python train.py --n_layer=19 --d_model=640 --n_head=15 --n_kv_head=5 --head_dim=64 --d_mlp=2560 --vocab_size=16384 --activation="swiglu" --norm="rmsnorm" --norm_place="pre" --norm_eps=1e-05 --positions="rope" --rope_base=10000.0 --rope_fraction=1.0 --qk_norm=true --attn_scale=0.125 --bias="none" --tie_embeddings=false --parallel_block=false --init="uniform" --init_std_qkv=0.0135 --init_std_o=0.0 --init_std_up=0.0135 --init_std_down=0.0 --optimizer="muon_variant" --lr=0.00128 --beta1=0.95 --weight_decay=0.058 --lr_head=0.00169 --grad_clip=2.0 --warmup_steps=0 --schedule="wsd" --decay_fraction=0.864 --decay_shape="linear" --final_lr_fraction=0.0 --batch_tokens=[65536, 131072, 196608] --seq_len=768 --doc_mask=true --train_tokens=1175000000 --steps=10095 --dataset="wikipedia_en"
MLP neurons of a small language model. Each row is named by its layer, matrix (gate and up: input weights) and neuron, and shows model dimensions 336-591. Each number is 128 + 24 x the weight over its row's rms, rounded and kept within 0 to 255. Numbers have three digits each. A neuron's up and down rows have the sign that makes its largest values positive.
After each neuron's rows, "fires on" lists the tokens most often at its 100 highest values on Wikipedia text that the model never trained on.

L11.gate2335:138123131110113149169131137131115136098122096143127078145132129128140161178116157147096140145110138092111117110177126161122145117169126154128131133149125092135135082141109146143143145142169126083125154114153153152107108143148156109130142120122147160141144136129131116115125146116159121147123154120109131134110137077117150086124114099088111143129126148136094110157123156073100174128118189147160117158108120091132115124119118124134148105087110099136122146156150141141137109113116084134101110112151106149132149158095093098092142160125157110110097132162136138147111129124130117186136115113171162135104118158095131112186106082148159131095102134127150151105202111116098140062091154135111104122157089106148116125120166118158144111128125092121086149090134091111113101085078115
L11.up2335:061127099115138151125177132139122157083163116126154125155135148173121143132077130133125100102093120131118172105133134153120145119110117150141115122105149180106130111105098143142129136123102127148163155174132108130140137158121130122146107136146123090112094097125127120211098118126159119092142133152143150102189110141094120132128139140104090176120152121139144164137101143104119143117092107122129171131088120128118180138129142069139119104126095119163143099140117104116148111148084120114111118090153140152147118139154163113111204131140101138091167136177171148154077153116112134123150135132149131113114107173122106127109141111129135136139138115133150109143108133059157143090103129125124135152159120145135110129110090114139153162094131151110094136109146164121139108119136112
fires on: " ", "19", " |", "ib"

L11.gate1866:126119115146137107097171126151127120104136139063099112166166151124138131139144146082148138128124128128101101114128110131157107139124094125136102113140129149146146098128134182124141104136129163136121119140130130142139125098137164160110073147138124136122142153068138152107147157124159151144082139139115141114135123131135124138128136147117149123131114139057136131109136154163117112132110143101119145131144105127110132144123134095152165097139137134140094086161146114125160134102177134176097133167146124158163130151170143148123156113119149131173086128093111134058122101123122161153120139141108157162079136117119139076116147115107131085130157104114105156143124115132094120154115148117176141101106128149109104142178121153162118121155142147123111065116075116155107135124129082
L11.up1866:110177136118170084119126166157113126180114129113115103155094117112169144137115136130103160136100186121149120159137185122138096148158141094089146162129101096160118109113146133137151147095127129087094140136151142119128155100127128164140149139092130114131154113128129106150145151152084119094131116136133126144131180118108134139106124110105113098115111145112094149126151130146136122112162103163141126151095104152127118147134094101134143109174083162085135110136133113161142092111116118128122121133183101145133129134129173102153133100139129106146110126114140139136124135112107163144124131132160120145166168130170063154084129097105145174133097136101139136133122123180166117108144121091122124122123116135110156176090131119102131144135138099141088105145125129121116173138087121
fires on: ",", "1", " ", "0"

L11.gate732:149113105099109111120082099130105143164147170119163135145124125110097132158114137137140122123137111117061105093141123110132146156099108091138091185140156111111113112136128147128116133186107074129140082124141136140139119136145098150123071127123155133133098114110126159150139145087133104142139174145145152120077093120164103146135116135139149135124175108152135128112116127119158148112133096061096102107147187129107089175104156155118086167146159127140132160128156127124105087102079109136109122134122124126110129123144136121140104155091184144124127111089122094127105147141084084085148124137123128078178112162123123134124153139115128080140123120131078079094135138162100132144150146157121142132162151170127143088148103102165079152108152133128163165128136110138128119153148129
L11.up732:139137131142149124122107139124141120078133137109093133087119160135143136160128149139177136139112146089178158119123157124118106096121097104123116134125103124096134160131101146153159118114084127134134169131122168100135151094121134071159131105149107194106113137098152076140174131164142127159125144107135111112110115133113126154138116123134117106103105108120164105075136106168112116138128155143146148143105107123123154139104106091117150099123099063164146117174170112148130130103113127099141117176167146127126135105163114163120125168109136166107145181132117123136096101143125118130167129118124156136125154121116127110110137088140131145148137106104138087136165105128131131109077102088159124133101138109077122099136105108123122143160089109176125100132130146152132159164126100
fires on: " c", " w", " s"

L11.gate1084:119121142141126116156138120151136093099142139120140109113111169157110136107129147096189114121132130112127132125107106124099109140164101129142132157128158171114134141119124157165111136115100168096119154169122113139099190112102127133119121143101124127155079105132165171134143158129133183155155106103145104175141110136126141082122130130147097151157162095147150105141122160140181108104161106102152124146125124130203139137168152133089123133154134109113152140094125152128100133153147146144175174122139127154151092149102105154119126131110139090166096149145155125105106123099095098161127132126180113100141127100169128132126130114137092101114144131145103082097105153119155119133133135112161148067103112118145105145138156093112120100140134127113167173143108126119124097098116112
L11.up1084:156123121174147126118133155152154155103143085116124111139116157129146112130105142161095147108123148112153165122149148112153140085101099125130135128131084084115182116165127120162167115087132090145100135134115104127068146129106107111148121151126139153121114136088123118107125147138174101142182139128106088172142145124110097112111161151134099158109089122125122150146126127130165168142119162082169098128105104143148142125136129145141179146110122167179109148150145105129149174157136120129154173131074155138114144116114110196123143138104158125110172126115119148187124120108141177185121135161135092108097124082110115103136123121082144125110134142137165113136115078138141107099133138106126163116136158133135127107117155153137124102125154134143134130102152118051163115129114145
fires on: ".\n\n", " (", "://", "\n\n", ").\n\n", " that"

L11.gate980:130103134115163096133130079120120121188106122123109136070102146099159131118135132104113159119124101089157127080121114154149128092106116128115139155164140137131101114110147126110125110149149132132155169159119108068151106142096112146130151130088079136131160124115098158101119149138114138141119140128087171118087132077140132106100137137119139158146116137106149180107109119141115131124123133173120134145135140113099160108083113097109128122092059120111135153117071102113067104112102119094164143173095170162152109143160106099120125119144139157196123121119130106150110139144106115124088113121185148125090108082105111104174101127123123133137084157149150076139144126145110092131120148121111147151121129137123117148125138114107099130110095100119092131126098133186114146145133124
L11.up980:083131164132147107151126125092138139117143133099155131086118135145126119097093146153148127127133088110164134112136134155159133168101126115141139150112126165085143101091113115104124111159136105122138121170133126116098130119093137129143151160103095141142139112119177129149117144135073155163135135109112148125104116104095125151112132142161129154088140145139147151131120073111095182179110119099103123113119138144136148117189136131138115149143100137104125141151113108133135126185119157161176107141080131126107124119113114145113092103111098126132157129108118125118098105127125101113124105124135118091146105131143089181122145124135113116129138152152125144185096097132100126155126112158123117151127098174164118152126111132106110130094063169133087103126168163128111142135151092
fires on: " the", "l", "ul", "el", " inter"

L11.gate2321:113147109116136141172151164153111112115129137126127083137149142129136133146098109142133148098144164108117116174124113118108100080119126144113106164116133134138138086111061138113149123117162112129115161172133098150114135095110109123078119135080119164127124135108148179155087108153159111121149133125136136135161095154087123123069144085100139147143153126153124143166150132142128123091127147139161161138177143110124150106150089138097165130103185126126170074132152100116142119103114117137082122124150098127152116174166147180160132126101186144096101135152116096097141119119134154091132084121164124181173142121141108137174109154140097095116113115130171196154112154131127160141142113127107132163154119124063141132148136149131127113144136116111164115104147100128159109144142175
L11.up2321:123142116103116141122138121159106097178139171147139141090132141157169157108101166117107116135123128157173129158103146112124143111136147071144131135114144123121073126160156136131156123123089118152074122146164151154141121114118094117098163132128097132101110135104158139098139118120100155152114100125124091122156126135131107104119150130133079148107136131139123153154141119156146104136136112155148115106150112103128167126145115135085120137136126170140185109167123139137143100172090122150132129162130132135091136136131121145133131133118123148152141123105135116100088092138119158112134145149195125147178200143170103136139118134166146154136156171104114150187165069160145105113082103107122113139127165125093085130134151149111107109124109099123099135120171103136178100134148135
fires on: " "

L11.gate790:149148146127111144174114125121170127133101123107089146100151090130122111133133116102147113101110152098114135103156134122103126165132146116134129123166135155150171147170136162131173103121085128152078146117139199098130148098126129083131068119105111093131168098126139162123078174098134170186154159154134131129149106079128150098146133142146109101136185130145060103113149138138119122131124111140149165145124136145125103139090144120131166119102147150111086106130126146130120175125140156103147120117138105115132127116102146147154120094119127139147130139125115116119144152150137086147132107128135129138141140117177124120145091102163130140103114132107090122077105097111104123100123127095107125114094143136076156182112114180160096139134118114132145117115107128178173161122166121
L11.up790:206118092108154127119132112120170097086179118141105143090141122152165140098136081127139158147136121132095154194131127120126141105130109134134110146120072117139165121124148082111122159104093135136101113104136104118137098107177145096177135099127116107134094133090122114128119163117147162120111081170138149094114086099106141142152147108132070128108172132109119127108088171131118138112125089153111138144128147137125136122169149125120076154125120097135133157106128162090141143103133133156084112126147097159109130080150146137140115142176160108127149134134086138152112132132127134126148131143104160104126137161133134130128125120124132099142148103111154191133096122139188137081176094099174117151159139116179111126159125149118163103128141166119109113131140140134081119100150140
fires on: " El", " al", " of", "el", "m", " de"

L11.gate654:111088111109114135140149120143120093122147126132148067101156142145129119100093125115130132126155118135124113148129105088085151126139109138135113121130117118129103109121183160140119129110124141082080109092120136144114120126115098122135106161126082096085088131114117112103104172121142099122142124115139149141111122160104175119109130100128128143141099122122172157124148143112150124110136115102125152138092137089145083128136132122163134137107140130122110087124156112115138157141099131119139157113129114144134090128137120118115141127079085166129100120066140102139129153135105128153101132132141131154129159105110124192152087119110163146116074149115124152167143145141107134156141131082136129089121143136133125105099126116125129104087137079094088088134142136099108117158111134
L11.up654:134101171124090135091158156069122096175128168153095110108113170116099116089114126120121086124145114154158122131137152135143138167151152135104136098143171121124135116139188117146124120121106118116158175112145157127153165122129073127152122121177160129126117125139131102159112115091119111137090110136109133116129093130150106122140108139111138124112136130133128090140150094104128175180165111134123096086104117115121117129139096141090107138120135123107088147101096171151180153125136153156173151171148135131133149159127118133136152123143112118156083173168172134133141129090175146138139071164131153156155112091149141102134118131084122154107141101109135089119091146201100130149108071125117141116170180170112124134128124127077118131152115117113119112099138135144084105089138105
fires on: "0", " million", "00"

L11.gate496:094112114144132156147152113148101098142132156109110135127201111121133105168126151121144150123148117184115116143153106109143140071128124130142143116138082156174125138111104118083138101096117131102125174140113149147159085103116125118179109073090110113085116111115130125120115088121070129156123135161118167134167089143169085095133142128154150126133178100138132085109126099144146119083164116136134124139140138122130166122135155091139147138150134122139126129109121137134087133130135105174157156105138098175131115095105095115083138128103112132136135125167147100110115167100101137152091149145111100157163148103151112093155126126101055134155122153142074151114153133141138083134119183106108106097128118100139095107118075157135114099141116133138110130108150075116157133136129132
L11.up496:143136104114099138091145084097131146134145121153065136134161120146134124142112143138141124135065117096131130143124138120128176176121172135121106104128158112143162096135106126090140091088154126117109132130125142090144092147127113183135161094099107130121153069149117154100120123164172144155117148133088157102131137117141125125106104124142143134111118143159151124098105087099172129085166145156150139095116137158106116123137111122143157185102136149103130117116119130141127145133130069155120127101087153134119073078107124174130147102174112162095105134160155068108133139125150133093132104132113153139162155124122122087110107135118163109137158150149150110148110127157112106106150098111104127107117128161117109137129134107132107115128145162130080118099108122128129104143091141
fires on: " to", " that", " ", "-", " –", " und"

L11.gate278:149103164153145097106149089114163112118136158134128081111153108166148137131111103135116099122135144125125098124119108152144099114170132146143156083103126118113126120071100151148172109108120166110111107098104102071113127121100085124118118152115106114135119140110153160115139122152159147101149113130172140115107089142118101116187117124136131165131154156098060155077080172136114162138127103127126120094133139122088125109109110131125117119205129140154178126108121110109126141171146127136126160136188126165117128108141115165104114147125178148134153096096103167140135143146124169139119116161083111124113154151155135137149099123141143112110084109084136163102073129126081083123146107084143126127117163149132133146167087125100110112107143128138151123080140087137107136131107123
L11.up278:151099136130127113145133115135105107100134139157104134122117116124156174150072105118115137144110138139116133151109139165142116116147137164116106123118100171092169142131129129122071126131136118133125106107146118124134086099135137110103151114107154152152092160155148138160121167162132141069149122147156108183109130124101151147152103137169151100126131153127111120144081139116140141146134162139096092157111123119150126084102141086087159104109139141129127125137126119138110102139118081107158121133162141094134110095132112112154127098106146158164068121157149184116148105125112192164133138125150131111108122096133140135148137090146131136111143128130153124127128154150171099119107160131123128107123113147106119145141122165120154158143135127131129145126171114131140131122090127
fires on: ",", "."

L11.gate2439:129165134110161087132139103106152111086118132106144138171099132124093137105148130077103140180127120154138102157108104107095118084131133091147103134140126138137119147124090177139156127184121142137109155106136119110133129095130110152142071135135154113171157137127103135175153147145091122151109117101095118131126131124125115131171121136121129160087084114131079141171116164124119117134094123155109121167132144151088134149146107128076102143118148160120125113091136153130137067122119119130175117095114082151128123139111135134138094102135105139162105130136138104158119119136172122135118100116142132164133117107149131140098116132112118148114109138134127139128122138119151134116174088117136113165111155099141109145148145166131108142156090141085117148109157139076131152131131159
L11.up2439:121085168092170118134130069108148095110092149073150128096120114118134109155133149138142138171141116105123115153147109130139115132135137112127087120127092100111104112152140127156120114125100096126092123091138106106152063095100141153123109135136146087143145105123108121106108148088130098110165131130127136103122109150128100149163124106143139084096123156109101131111132106139125129140121113143118120188109067102111097100128137092091113109149156147142098136132144117128139122094139130126117123151100125102121164097072114115099154121116109117080155167171150119136146138050130177088118116144119142145148082112108131117111120139105140179124118134129150134154114120116120117139100116136099129144123139117073136130163182139120080129093129120125100142143127148132141106123130121
fires on: " st", "st", "est", "St", "ost", "g"

L11.gate433:124139112156128140139064097130141132099162121161103164092113153143116162174151109111095196130116107109074132142127153096116126125152143147122171194131157113118151150111126122098119149145128134105095128102091167121125145138130134180114139085150117145107112166190138151103131154141164116116154107124134115176131092139121109113111139126104160117137133130128123089125131170151131163124145116139115176153139099127117166067145169159114122152120124182123090132130148082117147144129077195124110102135099121131109102094140090132103125110161142131102109103133110115110136155127099121138099125121152112109143124147127093111142140116138095143118086133122124180096131120116113110170151135101127106114146111102103149138154092100114142093127078151131149132139132135123126159167168104
L11.up433:105134117113130159113157089115146106097167126180092165117119190129115109112143115110120140130093182106119147126123142121134117126136109110116096087161143103090130100152123090122095128105091128164072148124125158136104169098137136137127078142118127088136132125113150190127141163116096154094103124124135095136124148129090117159113132109139124099133142155125117093153158118096154126152158102075113139146124157069111150095172160105108119126107121156151078144106134128136106130123147139105117153117147104144084159083133116095108125105150156106078131092131160111161149126138100152131053111088112102108105137144110147107151101159147073126126106140126124128089115113100180106132129152107148085172081079140125139114133140078144134153119113140148155148139109139159111085119118144
fires on: "f", "F", "of", " d"